From a checkpoint of a small transformer trained on Wikipedia.
Size: 12 layers, width 192, 2 heads of 96, MLP 512 GeGLU, vocabulary 2048.
MLP neurons of a small language model. Each row is named by its layer, matrix (gate and up: input weights) and neuron, and shows model dimensions 48-175. Each number is 50 + 15 x the weight over its row's rms, rounded and kept within 0 to 99. A neuron's up and down rows have the sign that makes its largest values positive.
After each neuron's rows, "fires after" lists the tokens most often just before its 100 highest values on Wikipedia text that the model never trained on.

L8.gate187:46 33 36 38 27 43 58 43 50 55 61 32 86 32 17 43 49 43 49 17 47 37 59 38 25 57 17 71 50 64 66 45 43 49 67 62 57 43 47 62 48 29 22 65 65 33 22 35 16 13 40 54 42 28 33 93 51 54 33 40 25 57 40 39 54 50 57 52 69 52 58 61 56 52 73 45 46 58 77 38 64 42 37 69 44 62 17 62 82 40 64 66 49 43 55 56 66 30 65 47 49 25 64 40 26 62 60 69 65 70 33 60 44 48 51 60 55 65 66 46 50 34 45 62 32 51 76 39
L8.up187:39 46 42 66 50 65 67 53 43 49 49 33 65 23 46 26 54 45 57 69 38 63 60 74 26 66 73 56 90 35 48 35 58 33 58 64 60 28 41 51 04 52 50 62 53 54 46 54 52 58 51 24 39 49 70 59 49 50 60 49 67 44 47 45 25 28 44 87 15 62 52 42 46 41 44 51 68 42 43 53 46 41 56 46 59 56 23 44 65 41 42 45 26 52 44 37 63 67 27 63 69 34 69 44 40 82 66 58 60 43 25 22 62 27 78 33 65 43 78 08 61 28 40 66 24 63 14 48
fires after: "==", " ==", "==="

L8.gate480:50 31 59 27 29 51 68 59 39 53 56 71 53 37 53 46 61 47 71 64 62 25 50 80 33 55 65 54 99 36 40 45 40 51 74 43 32 46 35 72 76 42 26 67 54 73 37 40 31 47 52 23 73 36 52 23 28 59 46 70 41 40 61 26 32 65 60 50 44 48 45 48 55 51 39 33 46 54 52 48 68 40 64 64 97 39 46 40 10 05 58 45 33 57 49 61 68 80 62 26 67 59 51 50 45 56 58 55 51 59 59 35 47 32 31 41 70 38 38 51 57 52 49 27 36 48 52 48
L8.up480:52 46 43 49 33 40 52 70 53 56 57 59 48 14 47 36 27 60 17 79 69 38 72 43 49 39 39 19 37 45 46 58 55 56 56 63 53 18 67 18 50 52 48 65 54 52 61 45 48 92 42 54 42 51 73 64 68 46 37 48 38 57 66 53 21 56 73 59 65 52 35 35 37 31 33 51 47 43 49 57 64 36 11 46 53 40 67 49 56 34 51 46 54 59 47 53 34 47 33 43 52 49 72 21 56 69 42 50 41 56 37 59 66 28 27 63 54 50 63 63 30 61 53 51 65 53 40 49
fires after: " ", "–", " 1", " 2", " |", "00"

L5.gate490:70 44 45 64 36 99 45 63 53 45 45 08 48 19 52 71 77 51 43 64 52 55 34 55 50 38 04 63 52 23 44 46 60 53 49 44 73 58 51 49 61 48 84 61 47 39 53 40 54 42 66 77 41 51 44 47 49 55 46 37 31 70 55 50 37 44 53 60 50 31 62 53 43 69 40 51 60 55 22 27 57 63 32 61 44 61 23 08 35 39 47 34 39 42 61 44 52 90 44 39 43 54 48 46 69 47 71 44 49 39 60 65 64 37 61 78 49 50 35 40 44 63 45 61 53 70 58 26
L5.up490:68 61 45 62 48 56 86 50 77 48 79 43 41 29 43 68 46 73 60 54 38 61 49 60 76 59 51 63 50 49 53 29 73 46 67 36 41 74 58 36 46 60 55 67 42 41 36 72 44 48 35 71 57 62 54 38 76 59 41 51 46 70 18 58 43 49 34 41 49 54 36 56 40 58 42 87 64 54 22 46 51 28 53 60 19 44 53 52 38 43 59 52 53 64 61 45 33 71 44 27 46 66 52 46 29 42 53 35 51 70 64 25 61 41 63 34 63 54 13 41 44 57 81 29 62 72 37 73
fires after: "-", " |", "|", " Po", " Go"

L6.gate260:72 30 43 57 65 40 40 66 77 53 56 69 74 56 36 53 52 35 41 56 37 50 31 47 48 15 76 48 81 37 57 61 39 27 53 54 53 47 45 50 54 59 65 40 46 58 37 47 40 34 43 53 35 52 73 57 16 34 38 43 63 33 54 49 67 44 59 54 21 48 39 54 62 51 13 28 29 63 43 40 39 59 71 47 54 55 29 50 51 67 31 33 59 58 56 43 47 56 51 58 25 47 65 50 54 46 42 48 58 49 51 52 39 83 63 45 72 40 45 54 52 21 37 62 22 51 49 52
L6.up260:67 46 44 37 44 65 43 53 43 46 52 71 40 43 46 32 68 61 01 63 74 31 51 61 30 50 46 59 44 43 28 71 41 46 33 73 24 42 59 35 71 44 65 64 50 24 49 60 11 62 48 36 49 57 53 45 42 56 59 81 52 44 58 41 52 34 56 30 63 43 36 35 38 66 33 43 37 71 33 46 58 49 58 38 71 82 56 39 64 52 51 48 70 63 31 43 77 44 51 42 63 23 47 58 60 48 58 42 09 55 43 77 44 62 47 57 79 61 43 63 55 99 48 54 38 56 51 37
fires after: " 19", " 18", " 17", "19"

L5.gate269:46 37 64 38 50 39 68 55 52 52 43 43 50 38 52 65 48 33 57 27 55 68 49 40 60 74 31 47 28 39 79 54 33 72 63 45 50 47 64 66 39 69 59 27 51 62 51 54 77 74 36 62 54 34 35 45 43 33 82 55 35 69 45 54 59 42 53 75 59 53 35 31 34 58 48 94 47 34 33 30 38 53 38 43 46 32 39 31 62 45 79 44 65 34 36 82 54 41 56 60 48 50 52 35 49 73 45 42 41 49 51 78 35 44 29 40 35 50 26 63 44 25 40 33 53 83 65 48
L5.up269:37 26 55 48 37 69 64 35 45 46 55 64 48 34 46 66 54 52 62 39 47 72 36 50 59 36 53 55 55 38 55 48 47 69 62 60 42 54 82 49 52 56 66 25 52 74 61 59 64 55 19 66 29 48 54 42 73 40 54 53 29 57 48 36 74 25 24 69 35 59 34 37 33 42 60 49 49 36 29 86 46 18 55 67 59 39 48 57 79 42 67 53 75 41 25 53 37 50 30 56 61 58 44 32 55 61 53 39 54 28 40 72 55 45 66 27 38 48 16 48 56 34 31 35 62 69 74 49
fires after: " the", " |", " (", " of", ":"

L4.gate348:46 39 50 44 94 40 68 60 55 42 76 46 66 45 51 49 61 43 41 53 35 65 74 63 40 22 51 59 30 61 49 99 44 60 48 61 29 38 29 58 61 47 76 73 25 57 65 28 73 45 36 61 56 61 33 46 11 74 38 59 66 17 57 75 41 49 49 54 46 58 52 20 47 41 52 56 46 65 58 56 42 45 57 62 69 51 40 55 54 49 69 52 51 46 70 53 55 54 50 48 63 30 55 41 36 26 62 45 61 50 59 17 39 21 54 52 55 32 54 71 26 41 65 57 20 54 72 48
L4.up348:71 74 46 58 80 35 44 65 65 66 88 67 65 42 34 56 31 74 41 69 27 49 59 44 32 39 42 61 56 52 53 33 47 51 40 44 33 56 23 36 25 28 85 53 38 47 55 36 62 62 54 56 59 43 26 77 54 25 34 63 66 34 55 67 44 52 67 33 56 39 83 64 43 38 58 18 37 78 59 25 33 61 59 45 36 40 44 51 73 23 59 33 45 50 63 40 40 54 27 34 63 47 72 37 47 54 49 52 56 45 62 65 49 33 52 73 38 49 76 37 41 58 50 35 34 49 76 66
fires after: ",", ".", " U", "I"

L6.gate268:54 35 52 25 69 46 56 56 71 57 69 26 47 63 46 49 12 37 50 50 48 45 18 46 48 83 47 28 44 71 67 46 41 39 77 49 20 55 41 48 43 55 43 60 58 29 34 45 53 70 51 63 66 61 64 41 60 70 62 48 71 47 50 60 48 45 59 47 58 42 69 30 73 42 74 42 40 68 56 50 60 27 62 36 60 53 65 23 70 58 50 38 52 58 53 37 32 61 29 55 65 57 74 73 58 49 40 41 50 45 28 14 64 56 76 57 50 41 33 63 64 42 66 72 52 64 53 21
L6.up268:64 99 52 64 48 50 53 41 45 68 64 44 86 34 25 44 54 42 42 48 49 82 39 42 42 55 41 53 32 65 83 45 71 41 46 28 69 62 46 66 54 57 54 69 46 62 41 81 59 81 34 62 49 60 36 52 33 48 44 63 30 61 58 17 44 60 43 34 31 56 66 42 32 44 50 17 66 81 35 19 55 55 49 58 41 58 26 55 36 51 36 48 64 30 13 31 59 70 49 42 43 62 57 50 77 36 48 63 29 48 61 35 45 51 31 65 56 63 33 68 51 46 43 68 58 39 52 57
fires after: "\n", "==", "-", " sp", "===", " pre"

L5.gate241:65 35 62 39 32 43 45 38 75 30 83 49 55 40 66 64 39 19 72 54 64 64 35 55 70 42 39 51 60 37 63 43 31 47 29 66 38 17 70 53 37 65 61 35 49 36 36 41 44 63 48 62 79 37 38 62 41 58 19 49 49 85 35 82 72 73 67 48 73 44 52 49 56 46 50 44 37 52 17 58 78 27 72 47 43 40 31 62 52 47 61 35 32 57 49 38 43 41 76 68 22 70 56 24 37 41 25 54 60 42 55 53 71 50 53 49 60 71 44 34 49 48 43 50 49 71 70 41
L5.up241:23 31 61 66 37 34 66 46 42 47 47 72 56 40 47 53 29 37 50 54 45 34 44 46 57 67 60 66 10 67 42 52 75 37 50 76 64 46 63 44 44 75 62 54 49 41 48 27 33 42 18 63 44 49 57 42 85 16 29 53 65 56 43 54 58 55 55 38 53 64 47 70 65 62 44 49 43 60 72 34 47 43 42 60 42 70 57 65 54 51 38 40 56 77 70 43 74 58 09 53 36 57 36 27 85 58 27 52 62 33 62 74 53 38 40 51 20 76 23 54 46 62 68 38 32 51 48 32
fires after: "\n", " (", "-", " |", " \"", "==="

L6.gate333:66 62 55 61 55 62 62 24 46 29 65 40 60 58 55 67 46 40 64 82 43 47 80 41 51 48 64 67 57 38 43 29 68 50 46 47 47 54 45 00 13 33 50 21 34 27 53 48 58 69 44 32 39 33 69 77 38 67 28 65 49 69 51 48 65 64 76 58 52 41 64 46 59 43 43 37 36 47 35 48 62 68 51 49 56 44 29 64 76 41 58 45 52 75 60 54 67 42 51 54 38 62 22 57 52 79 43 31 23 26 76 21 51 73 42 25 28 37 51 59 58 37 59 50 71 62 50 60
L6.up333:58 52 32 21 47 55 56 23 57 45 48 66 62 64 30 54 58 55 42 75 60 59 58 59 60 49 56 79 38 44 42 32 34 56 40 24 56 54 45 59 13 52 49 26 36 78 47 50 44 48 49 44 46 29 61 45 38 38 46 41 63 77 76 43 56 47 71 30 52 76 37 35 43 42 63 39 70 37 50 67 59 53 46 47 43 68 87 62 62 43 35 55 62 59 67 57 60 00 28 68 31 56 24 64 32 57 53 21 57 40 64 42 32 58 75 46 62 46 49 49 48 26 45 62 55 62 40 37
fires after: " |", " Ma", "×", " ma", "-"

L5.gate137:55 55 57 75 67 51 32 46 36 40 32 60 34 16 44 75 56 65 29 69 37 30 16 26 34 42 45 54 50 71 52 45 51 44 99 69 41 54 52 31 39 50 49 41 49 50 40 58 62 50 69 20 51 66 42 52 34 54 29 68 44 55 60 45 47 24 46 41 59 35 52 60 21 46 48 39 47 62 31 56 85 49 62 42 42 77 60 54 76 41 39 67 55 60 57 39 61 65 32 44 50 36 56 75 36 57 55 51 67 31 52 49 56 68 92 09 53 26 54 70 72 53 44 40 45 24 35 53
L5.up137:62 50 36 54 50 66 27 70 67 40 26 67 26 60 92 67 53 58 14 32 65 36 24 55 27 35 69 69 46 68 77 53 66 27 61 50 41 42 36 46 56 52 71 41 60 73 54 49 33 51 42 69 50 35 29 43 57 23 76 22 52 64 39 60 44 49 38 67 59 61 17 49 54 31 56 48 46 51 59 44 41 76 42 75 47 61 51 51 54 40 64 64 62 50 65 65 60 58 37 35 51 34 77 41 44 54 43 49 61 44 51 56 21 36 68 56 43 33 42 34 22 25 61 68 64 56 60 52
fires after: "\n", ".", " ", "-"

L6.gate252:52 40 55 64 54 41 66 25 22 34 62 22 38 44 89 56 54 31 44 28 45 55 57 76 73 60 58 31 62 40 28 14 48 62 21 30 44 40 91 59 52 42 57 12 56 40 63 54 65 59 50 32 62 24 68 69 65 52 39 55 77 80 61 22 54 54 58 44 67 70 56 38 63 60 65 14 50 32 33 50 68 73 34 68 56 71 50 42 44 56 36 26 44 43 27 58 34 50 59 40 70 58 73 54 47 56 33 19 34 32 61 72 60 40 59 63 65 50 42 63 44 50 67 57 36 81 57 40
L6.up252:45 25 32 68 35 27 69 30 46 78 78 37 33 41 34 51 41 51 36 39 49 52 57 50 24 30 66 43 28 57 28 62 64 50 65 56 50 56 35 45 78 43 42 37 59 41 66 65 40 47 11 59 77 57 70 62 76 33 31 50 76 51 45 29 60 51 65 57 20 84 64 26 51 71 62 48 44 35 62 36 26 50 43 23 56 52 65 15 67 56 56 76 62 59 35 31 56 46 33 36 44 40 71 54 44 61 15 61 37 67 78 46 50 61 71 56 64 63 51 60 45 46 66 63 26 39 61 71
fires after: " |", "arch", "-", " the", " "

L4.gate65:37 41 61 39 84 53 65 57 49 39 64 54 29 48 54 73 44 39 22 34 70 40 50 57 55 27 23 72 65 41 31 49 35 58 48 61 36 43 68 37 72 18 76 59 49 44 50 45 84 33 63 50 47 48 40 35 50 31 37 52 64 52 48 44 31 47 38 46 43 31 46 65 68 26 28 44 74 52 37 65 70 50 38 47 42 71 48 40 70 64 68 63 65 74 39 38 68 71 61 32 69 38 57 71 44 44 67 62 49 60 22 61 46 56 65 46 30 24 35 42 45 39 55 41 13 53 43 40
L4.up65:51 54 45 34 90 63 53 61 72 74 55 65 37 51 56 59 59 27 33 72 31 56 60 40 81 41 49 56 51 56 28 38 69 59 73 56 38 55 63 39 43 24 49 54 45 44 47 31 67 63 62 44 76 44 48 52 38 48 45 63 62 43 50 29 37 28 43 28 50 49 44 72 64 64 45 36 59 51 35 44 40 27 34 59 55 54 50 59 37 27 66 38 81 80 52 58 71 56 48 57 42 42 74 41 47 41 38 26 60 63 00 73 45 31 74 34 59 37 39 56 42 54 69 49 56 59 36 22
fires after: ".", " 19", "-"

L2.gate453:57 73 36 63 72 38 01 55 45 62 72 40 59 70 47 58 39 91 50 36 30 62 57 24 53 47 58 62 59 59 79 80 38 75 63 86 51 65 38 74 57 70 46 34 40 63 73 44 42 50 48 40 42 70 69 54 72 60 84 56 33 44 42 38 55 20 30 50 57 68 45 53 50 66 77 44 34 81 28 50 33 42 51 39 52 41 41 44 52 42 59 61 53 26 80 57 46 31 48 34 37 47 51 59 65 66 48 41 60 38 63 63 45 57 59 27 49 47 25 46 45 30 62 50 49 28 17 34
L2.up453:41 42 48 61 61 49 66 43 75 76 52 45 54 30 65 61 44 73 33 27 28 82 59 31 55 15 48 47 41 56 60 52 26 58 58 68 40 54 40 72 38 35 47 47 64 67 91 68 53 32 18 44 30 74 68 55 80 47 75 67 59 28 50 38 34 58 24 54 29 45 38 54 55 62 51 40 28 57 79 63 22 41 59 60 54 18 62 30 58 56 63 56 77 56 69 60 59 46 70 28 44 44 69 47 44 88 53 31 77 37 75 69 58 39 59 39 41 42 21 66 50 45 42 63 54 32 57 37
fires after: " U", "U", "E", " M", "F", " E"

L4.gate82:78 42 42 61 53 42 81 59 57 70 61 50 54 50 35 28 87 72 34 46 43 41 72 72 61 35 66 59 50 41 38 54 57 38 49 41 48 37 57 41 46 38 54 22 55 36 12 60 34 73 31 30 35 64 65 68 18 56 47 61 50 51 40 61 42 51 37 54 56 04 68 65 67 54 45 59 55 50 66 19 61 33 64 29 36 28 52 34 56 55 32 60 47 79 90 46 75 42 72 46 35 47 59 60 39 68 54 18 64 46 27 48 66 81 68 50 50 42 55 32 47 40 51 45 46 23 59 18
L4.up82:20 20 48 55 19 30 47 32 20 77 50 68 40 69 65 71 44 65 66 49 49 45 35 40 62 54 51 79 58 47 33 39 18 28 39 58 40 56 64 33 39 39 65 55 47 31 72 43 31 47 32 18 60 45 64 50 29 56 34 77 61 60 56 63 46 51 18 46 40 37 35 31 62 73 56 83 49 43 63 36 87 28 57 48 53 66 65 61 17 40 36 40 46 60 70 57 59 67 42 56 61 60 66 45 39 25 57 54 44 65 44 43 46 63 27 42 36 36 49 44 68 55 60 34 54 49 64 55
fires after: " 19", " 18"

L8.gate440:47 52 55 43 29 54 28 55 69 10 42 47 35 52 59 35 56 31 46 54 67 45 58 59 48 48 43 48 44 63 52 58 51 42 43 68 33 43 47 52 65 79 43 56 60 49 48 26 62 51 51 42 54 60 40 53 58 41 27 37 68 37 28 48 55 80 63 80 30 49 82 49 67 57 53 55 40 27 16 37 24 56 80 73 60 42 50 66 49 80 77 29 34 35 63 70 53 58 54 54 60 57 38 36 70 39 57 29 49 53 63 59 18 32 33 64 14 56 65 53 43 45 56 34 52 38 64 35
L8.up440:61 31 49 52 60 39 65 32 34 53 54 38 33 40 65 60 28 62 42 44 61 39 56 08 74 54 47 43 72 58 33 52 47 47 66 22 42 70 45 56 52 68 66 39 55 62 48 73 54 71 54 53 51 33 48 28 43 29 46 41 79 40 58 21 57 58 49 71 56 54 42 45 45 51 69 26 63 69 47 37 60 72 64 60 41 52 46 57 44 56 54 69 68 52 31 58 61 66 52 40 56 32 36 16 56 38 46 40 51 40 49 21 70 44 09 43 42 27 42 37 79 67 68 11 40 65 71 34
fires after: " ", " re", "s", " f", " Re"

L5.gate205:49 44 79 57 50 39 65 49 50 38 42 37 50 56 54 49 55 41 51 62 40 27 21 59 38 38 39 54 35 40 36 57 24 54 41 43 39 79 47 82 39 46 52 60 57 82 28 31 49 38 71 37 63 29 36 30 59 58 43 45 69 49 75 58 49 42 75 21 42 56 74 49 85 44 63 74 59 61 58 33 67 40 48 46 62 32 64 54 45 33 65 33 48 55 45 64 47 64 65 18 63 54 50 57 16 53 63 66 50 53 53 74 62 45 48 98 38 42 54 52 44 67 49 43 53 48 45 38
L5.up205:15 70 70 66 42 48 46 29 54 21 50 33 52 33 40 53 50 40 57 65 46 65 59 32 56 15 31 64 34 46 22 44 24 55 59 50 50 74 48 58 35 39 51 68 57 70 50 26 50 69 46 36 88 40 43 37 72 52 66 44 50 43 71 43 30 30 42 42 32 72 60 52 72 49 82 73 58 82 69 28 46 69 47 30 72 37 23 47 41 36 46 48 49 52 29 87 47 71 49 32 45 56 51 55 48 64 53 46 48 54 40 58 56 31 70 73 50 41 59 31 53 72 24 43 82 47 60 40
fires after: ",", " |", " to", "-", ":", " by"

L8.gate459:51 63 43 42 52 65 47 49 32 41 22 62 48 61 55 31 58 35 47 43 51 53 24 77 68 62 57 39 63 49 30 52 35 34 27 58 57 55 47 38 42 63 57 42 36 40 36 63 51 47 52 57 51 44 37 52 65 62 53 29 57 44 86 50 41 66 77 50 49 32 64 47 65 39 37 49 20 60 41 28 75 79 58 37 54 68 23 79 33 60 76 46 41 48 54 43 54 30 40 27 54 66 78 18 52 37 59 70 39 33 80 55 22 55 35 70 36 45 57 31 57 55 51 42 25 71 52 55
L8.up459:45 41 69 71 51 55 26 45 64 56 41 48 51 21 53 45 48 33 52 59 49 64 21 54 61 44 47 64 50 38 14 54 45 33 56 75 48 54 55 63 65 52 37 65 48 39 34 80 43 66 75 66 55 28 52 53 56 66 46 40 78 55 62 28 58 62 69 46 62 62 60 75 36 37 55 41 24 61 44 55 61 49 37 53 43 55 46 77 37 57 80 57 49 55 71 35 43 49 68 05 62 66 54 46 44 43 86 58 09 57 40 69 49 35 52 81 77 57 62 27 42 61 59 36 52 56 43 54
fires after: " ", " 2", "er", " 4", " Re"

L6.gate335:67 45 50 56 69 60 76 24 39 61 61 39 69 31 35 62 30 33 69 48 43 38 40 42 37 40 50 63 66 52 38 68 55 46 49 52 24 44 60 76 54 58 43 58 37 55 33 32 30 52 54 28 68 41 57 64 33 63 34 65 50 61 23 70 49 66 74 65 54 35 34 54 34 49 28 66 37 58 53 45 53 47 76 63 35 25 44 52 49 65 54 67 54 43 22 67 65 45 56 35 26 46 67 52 53 33 56 81 39 50 81 40 66 59 46 47 42 55 50 70 61 05 39 37 33 27 44 60
L6.up335:76 45 54 45 15 07 63 62 52 43 58 41 66 43 47 53 51 53 54 70 71 44 36 59 52 27 74 77 34 50 28 50 11 58 57 35 34 36 72 59 28 57 56 42 57 42 59 26 67 43 39 64 58 33 59 40 63 14 40 56 36 54 51 59 39 60 75 57 43 41 56 58 42 32 81 09 31 54 37 59 52 65 48 48 51 55 80 48 41 65 34 37 56 46 44 34 34 41 42 62 58 55 56 73 38 66 61 64 49 66 62 27 41 46 54 56 50 48 54 90 51 31 54 49 36 63 50 54
fires after: " ", " |", " in", "-"

L2.gate224:44 03 56 35 27 46 87 57 48 42 37 49 39 45 29 79 65 28 39 30 53 50 31 41 42 41 69 39 05 36 39 77 47 43 28 17 96 46 71 65 56 53 48 54 43 54 66 66 55 50 66 63 41 38 48 53 58 58 65 53 60 33 64 70 59 63 78 57 53 55 50 92 37 58 34 48 51 39 66 41 71 35 34 24 43 65 65 65 46 41 47 43 54 33 37 36 39 57 66 45 53 76 61 41 47 44 50 25 56 68 74 51 49 40 77 39 47 72 52 37 51 40 45 53 41 45 69 38
L2.up224:47 31 45 50 61 57 67 49 60 45 29 53 78 48 80 62 12 53 58 70 34 45 38 31 62 22 49 81 32 53 71 52 68 52 45 52 43 26 40 47 60 68 57 52 31 54 73 42 22 50 59 64 64 55 42 66 74 55 81 55 55 19 18 47 63 42 70 67 54 53 82 67 56 55 28 41 61 70 46 53 73 48 57 30 41 59 53 65 62 39 64 72 48 43 47 42 49 49 59 40 82 45 63 35 46 46 08 20 42 57 32 64 36 25 52 34 02 71 60 61 61 51 47 83 36 66 47 39
fires after: "\n", " \"", "-", "|", " (", " the"

L5.gate359:35 61 51 62 54 43 39 59 53 56 68 39 46 31 66 33 49 34 65 51 55 54 33 44 55 44 32 21 69 51 38 35 62 58 33 65 33 44 21 56 37 67 18 37 58 91 68 54 31 55 33 30 45 48 62 32 40 91 61 53 48 38 66 32 58 67 58 65 53 74 63 30 44 57 45 51 47 49 51 34 38 31 44 29 49 54 46 29 51 40 39 55 63 52 43 37 25 51 53 65 39 51 47 40 72 35 49 39 63 58 20 56 51 64 51 38 57 28 51 70 31 49 63 56 52 79 44 54
L5.up359:49 30 37 56 35 55 52 46 44 38 72 55 64 81 40 28 72 68 63 08 39 50 29 68 43 62 42 56 44 36 12 52 42 64 64 59 47 47 56 47 57 55 71 27 44 47 63 71 28 34 37 37 45 71 34 53 35 42 53 50 56 48 62 69 41 50 40 60 53 34 51 51 28 41 34 73 78 71 81 57 71 63 40 44 34 58 54 36 74 58 46 59 31 71 44 37 33 40 61 28 45 84 72 29 52 50 46 63 45 45 56 45 59 48 64 44 76 64 61 33 36 37 44 64 47 64 50 41
fires after: " the", " The", "e", "le", " comp", "ver"

L6.gate5:37 57 36 46 29 53 53 46 34 50 49 47 38 63 53 36 35 32 40 49 46 60 28 38 07 65 41 57 57 52 61 48 18 42 84 85 21 62 31 48 55 41 53 58 40 29 41 30 32 68 55 51 52 66 61 53 65 56 54 35 38 64 38 55 44 54 52 75 31 23 58 51 54 63 66 71 50 49 51 67 28 37 40 53 72 69 42 60 47 36 41 33 58 75 50 34 54 60 45 54 63 32 48 53 27 61 64 27 41 71 38 40 58 70 58 66 27 54 74 58 52 41 67 60 36 53 66 55
L6.up5:43 46 30 46 41 36 27 45 51 52 50 32 41 64 46 78 70 52 53 38 64 33 60 19 51 62 51 36 36 70 54 59 61 40 38 42 56 46 49 56 49 56 52 74 58 48 70 41 74 49 54 42 29 61 32 60 31 34 76 68 61 25 35 27 53 52 41 53 45 49 86 36 42 43 58 31 68 37 31 82 28 54 59 59 55 53 20 60 54 69 74 28 66 21 37 87 59 57 45 56 39 60 51 40 46 71 21 38 10 32 35 51 56 61 76 37 70 78 67 41 31 46 44 31 56 47 43 41
fires after: "==", " ==", "===", ":"

L5.gate27:34 62 46 75 36 42 76 35 44 47 58 37 46 44 49 56 53 50 37 45 60 50 41 54 62 53 55 68 47 34 68 39 37 44 29 43 59 25 47 45 41 32 38 61 42 42 43 36 47 41 61 30 55 65 51 62 50 73 44 54 39 49 25 26 87 41 70 53 46 67 42 33 56 61 34 56 42 45 33 57 40 44 31 63 46 58 47 33 55 22 46 51 56 60 19 50 55 50 56 44 83 49 49 44 48 52 49 37 64 71 45 81 65 56 49 19 41 60 20 44 59 63 26 70 47 87 33 40
L5.up27:41 49 30 55 71 25 64 59 59 64 46 46 55 32 28 66 43 47 22 71 67 46 38 49 49 35 67 72 29 26 65 42 51 54 50 50 55 58 59 66 59 14 63 56 15 33 49 53 37 49 64 38 45 49 30 61 33 53 41 59 49 32 38 37 53 52 69 63 46 85 75 54 64 75 63 56 48 68 46 71 50 39 53 22 46 62 70 63 26 47 64 48 67 28 44 56 60 58 36 58 47 40 37 41 38 44 51 39 10 35 64 49 22 42 68 48 46 54 40 55 65 45 64 63 45 54 39 71
fires after: "|", " ", ":", "==", "-"

L8.gate267:64 47 57 24 50 47 33 62 88 74 44 67 56 34 73 60 38 31 57 32 48 80 41 41 58 42 51 37 31 44 59 60 59 61 68 59 60 85 26 36 42 63 23 36 61 50 66 24 36 64 64 49 36 32 55 82 46 61 71 35 38 53 69 61 41 41 57 51 82 54 47 44 59 36 85 55 55 23 60 30 68 43 40 56 54 34 34 36 60 34 51 74 55 60 38 53 49 38 50 56 46 36 31 63 54 71 62 36 53 48 51 56 41 36 50 28 33 61 08 52 34 70 45 43 37 65 40 70
L8.up267:68 42 57 19 46 54 55 30 68 59 47 38 59 54 45 39 40 50 61 46 55 46 19 60 88 60 72 36 62 69 53 35 37 75 46 62 40 45 67 46 46 65 60 55 38 20 40 64 39 68 25 34 38 54 46 62 49 84 59 41 67 20 51 39 35 58 82 53 58 54 66 47 54 40 50 59 44 38 23 53 24 91 65 34 66 50 75 32 56 70 36 64 89 26 42 56 43 42 47 42 50 63 77 21 33 54 49 49 33 57 68 58 05 41 29 50 38 46 48 43 58 55 59 58 49 66 66 49
fires after: " |", " (", "-", "\n", " \""

L8.gate351:60 25 53 39 44 57 50 62 35 60 44 50 46 59 53 63 61 54 43 54 28 52 30 34 49 49 47 68 26 46 30 60 47 37 35 55 60 31 87 73 57 62 59 65 47 34 88 60 57 37 19 50 53 39 35 39 76 61 21 72 41 21 49 32 83 36 29 63 45 45 68 53 39 70 31 60 62 59 55 55 44 47 75 39 60 57 60 60 61 43 42 50 35 54 66 44 28 71 48 53 34 72 56 48 43 50 45 44 82 34 39 65 57 48 40 53 29 57 53 26 44 50 31 49 69 63 81 53
L8.up351:78 58 72 52 52 66 64 43 64 56 64 47 43 38 41 60 68 48 61 47 62 46 46 28 61 44 57 34 49 27 49 34 55 40 45 49 61 66 66 59 89 43 23 27 49 53 26 35 30 30 49 66 47 34 63 67 74 57 70 22 46 51 62 51 65 37 49 64 48 23 35 62 58 65 49 47 49 31 51 75 65 49 36 38 61 56 56 47 59 51 51 59 31 54 31 60 39 68 40 21 39 59 80 28 28 19 53 54 29 61 22 36 64 37 81 26 44 48 50 40 52 41 82 70 49 48 40 35
fires after: " St", " st", " at", "-", "\n", "e"

L5.gate188:69 54 30 63 27 46 51 46 45 45 74 13 78 29 45 64 12 69 36 61 44 55 54 38 51 68 46 26 49 37 24 69 60 46 36 71 37 48 63 54 48 40 49 22 19 44 34 43 33 48 44 42 50 47 48 48 59 47 61 37 21 53 55 69 67 62 81 47 58 54 57 54 36 49 91 53 45 39 57 69 26 49 72 33 57 37 48 51 74 27 45 48 37 44 25 62 45 64 71 57 31 55 47 40 40 80 53 44 47 64 48 37 21 19 46 55 67 54 56 43 40 75 52 43 47 29 53 44
L5.up188:28 45 48 48 51 28 53 47 66 45 74 55 66 50 21 50 33 62 71 48 28 40 60 49 54 43 50 40 35 55 35 25 65 30 43 45 23 57 48 55 55 73 66 37 61 70 63 60 49 53 44 42 53 74 45 79 42 54 70 46 47 75 50 56 75 53 60 64 41 38 27 66 43 56 34 19 50 45 67 42 35 56 71 47 41 37 73 81 49 17 45 45 75 21 47 80 72 38 24 57 32 50 58 31 43 43 53 42 58 47 55 54 20 20 60 70 60 43 48 60 84 78 61 66 37 36 40 47
fires after: "s", " to", " S", "act", " ", " so"